Part of a small language model's weights: 2 heads of 64.
MLP neurons of a small language model. Each row is named by its layer, matrix (down: output weights) and neuron, and shows model dimensions 80-175. Each number is 50 + 10 x the weight over its row's rms, rounded and kept within 0 to 99.
After each neuron's rows, "fires before" lists the tokens most often just after its 100 highest values on Wikipedia text that the model never trained on. A number after a token or word is its count.

L4.down438:67 53 47 43 24 40 58 40 57 54 50 50 42 47 53 39 43 47 43 56 64 62 55 37 45 48 42 42 50 37 37 48 56 61 57 55 61 61 42 49 45 61 63 43 38 39 71 61 44 54 78 53 54 46 43 25 68 27 46 52 52 40 64 59 48 42 42 48 30 41 49 48 49 51 52 43 76 37 52 52 75 58 31 44 46 57 49 55 65 42 56 54 39 56 65 47
fires before: "s" 34, " was" 18, " c" 5

L2.down483:55 41 44 44 47 39 73 52 53 48 52 42 41 45 59 47 49 50 56 40 51 58 42 55 49 68 38 28 38 58 49 55 49 58 56 48 35 65 44 43 46 74 34 50 66 38 62 36 65 52 42 49 37 38 57 71 49 63 67 49 41 52 41 34 76 39 38 52 44 58 45 44 48 55 43 45 48 62 52 66 76 45 36 51 50 53 63 54 40 49 68 62 43 44 53 41
fires before: " " 20, "N" 12, "W" 6, "E" 5, "3" 5, "is" 5

L3.down764:55 64 44 52 51 67 54 43 43 45 52 59 69 56 51 36 50 47 48 49 51 52 61 65 32 36 60 47 51 64 41 65 47 30 55 48 54 17 66 26 48 53 54 56 55 53 40 46 49 55 60 34 49 41 49 43 63 55 54 57 50 72 60 38 44 43 36 50 58 43 36 51 59 48 42 52 58 45 37 64 44 44 58 41 41 71 40 51 41 58 23 43 54 47 47 56
fires before: "e" 21, "p" 11, "st" 9, "m" 7, "i" 7, "n" 4

L2.down742:48 63 60 41 44 46 55 21 46 60 73 34 55 47 58 50 52 47 58 51 53 48 46 48 53 63 40 61 59 46 47 53 58 50 58 46 59 33 40 43 64 59 48 48 39 51 61 53 59 30 69 42 55 59 45 54 54 52 47 56 75 53 43 56 37 49 38 49 48 44 52 36 51 60 41 45 49 34 49 45 54 63 58 50 39 48 39 48 47 41 43 55 42 37 58 64
fires before: "s" 44, " was" 16, " h" 4, " c" 4

L2.down790:45 31 63 50 62 60 54 49 60 50 59 56 57 58 42 57 52 41 60 33 61 37 58 57 51 41 34 36 53 39 46 45 50 50 56 60 36 36 53 39 57 41 40 36 59 74 46 44 57 46 64 57 38 38 48 53 33 30 51 43 39 68 37 55 53 41 55 50 51 52 67 39 47 47 50 69 36 48 50 71 32 55 69 48 78 63 64 61 49 47 44 55 65 45 69 62
fires before: "|" 57, "-" 10, "|---|---" 9

L4.down110:53 83 38 50 23 49 63 54 40 46 59 68 54 43 62 55 45 57 47 51 73 64 40 60 60 65 45 37 44 41 56 57 41 53 46 43 56 48 59 60 52 65 50 43 51 50 56 48 43 50 72 41 45 46 34 62 57 38 47 75 62 56 31 61 38 31 45 37 54 47 56 50 45 51 59 43 56 38 45 54 48 27 47 31 43 55 41 38 47 45 37 49 45 69 44 54
fires before: "s" 43, " to" 6, " was" 6, "," 5, " " 4

L3.down558:49 60 39 65 52 33 49 45 37 56 41 41 65 51 48 34 64 47 59 51 41 59 60 48 39 49 33 55 42 50 41 57 57 53 44 48 62 47 59 41 53 56 45 50 38 50 65 71 55 50 55 51 56 33 54 54 41 46 56 38 42 42 33 48 48 69 50 70 50 39 51 45 43 45 35 64 62 68 50 29 33 49 64 54 29 50 44 59 36 42 51 43 52 50 74 56
fires before: "b" 13, "ed" 11, "end" 11, "p" 10, "ent" 8, "d" 8

L2.down38:61 30 42 52 59 50 54 43 48 61 45 38 53 42 45 55 46 49 42 52 41 41 52 51 38 53 45 46 46 59 47 46 49 53 34 62 51 59 15 40 25 65 57 33 46 42 39 41 46 54 29 48 52 45 38 54 51 67 76 42 52 38 36 42 69 35 40 54 40 61 66 44 45 52 38 52 65 60 76 57 53 54 47 40 49 45 52 62 46 64 63 56 46 47 56 36
fires before: " " 45, "1" 26, "2" 5

L8.down198:63 81 48 44 61 58 59 74 30 48 57 37 37 46 43 48 64 33 32 38 65 46 50 60 70 49 50 54 48 58 54 52 55 56 58 49 46 52 54 56 55 45 35 69 47 37 53 41 38 65 65 50 39 20 56 66 46 56 59 61 43 47 52 37 56 54 58 68 44 52 44 48 35 52 44 54 53 57 38 58 37 58 63 54 36 67 31 67 57 51 33 29 43 42 69 42
fires before: "t" 34, "p" 6, "n" 6, "b" 5, "il" 4

L4.down489:41 39 45 42 54 40 54 49 37 44 48 54 64 57 49 50 46 30 35 49 42 48 50 52 49 42 31 52 45 60 55 36 38 60 56 62 34 51 60 54 54 50 43 47 61 63 66 47 46 53 48 53 41 53 50 36 33 25 36 56 46 53 46 54 57 53 48 52 49 45 57 42 48 52 39 35 43 53 49 47 39 44 60 52 64 64 43 56 64 70 54 56 51 45 50 34
fires before: "|" 34, "-" 21, ")" 9, "2" 5, "W" 4

L4.down293:59 43 75 40 53 71 50 47 62 39 49 31 23 46 38 55 65 63 53 51 32 39 58 70 39 71 48 50 47 52 48 42 57 47 35 64 53 52 46 47 56 50 57 29 48 30 53 57 59 38 57 53 45 43 39 65 48 71 34 53 31 55 62 51 54 49 51 57 61 43 50 43 59 45 44 54 52 59 59 43 62 64 53 41 43 40 57 53 52 49 26 38 47 73 44 63
fires before: "f" 14, "g" 10, "v" 10, " R" 8, "ad" 7, "o" 5

L2.down845:45 40 61 44 57 37 51 59 55 37 40 59 55 66 43 55 59 64 59 45 53 50 67 63 63 51 43 33 50 57 63 32 52 43 49 56 48 67 69 29 47 60 67 44 44 57 52 49 53 51 59 62 56 49 56 58 54 76 36 44 52 51 37 51 41 64 50 60 34 60 13 53 60 46 59 52 59 43 61 57 41 54 46 30 42 64 53 44 52 48 38 48 51 51 43 49
fires before: "t" 31, "s" 24, "st" 9, "f" 8, "c" 7, "g" 5

L4.down383:62 57 45 27 45 29 45 66 54 35 58 51 51 68 52 49 53 48 60 44 52 31 41 55 51 52 39 64 40 28 36 51 55 49 34 50 43 45 43 55 56 34 30 54 60 49 48 46 44 51 61 57 47 52 45 59 52 67 57 48 46 48 69 50 68 51 61 36 63 55 38 60 58 55 26 55 44 51 33 46 58 37 64 66 33 47 42 69 44 47 44 45 58 59 52 41
fires before: "t" 16, "p" 15, "ver" 13, "c" 9, "ut" 6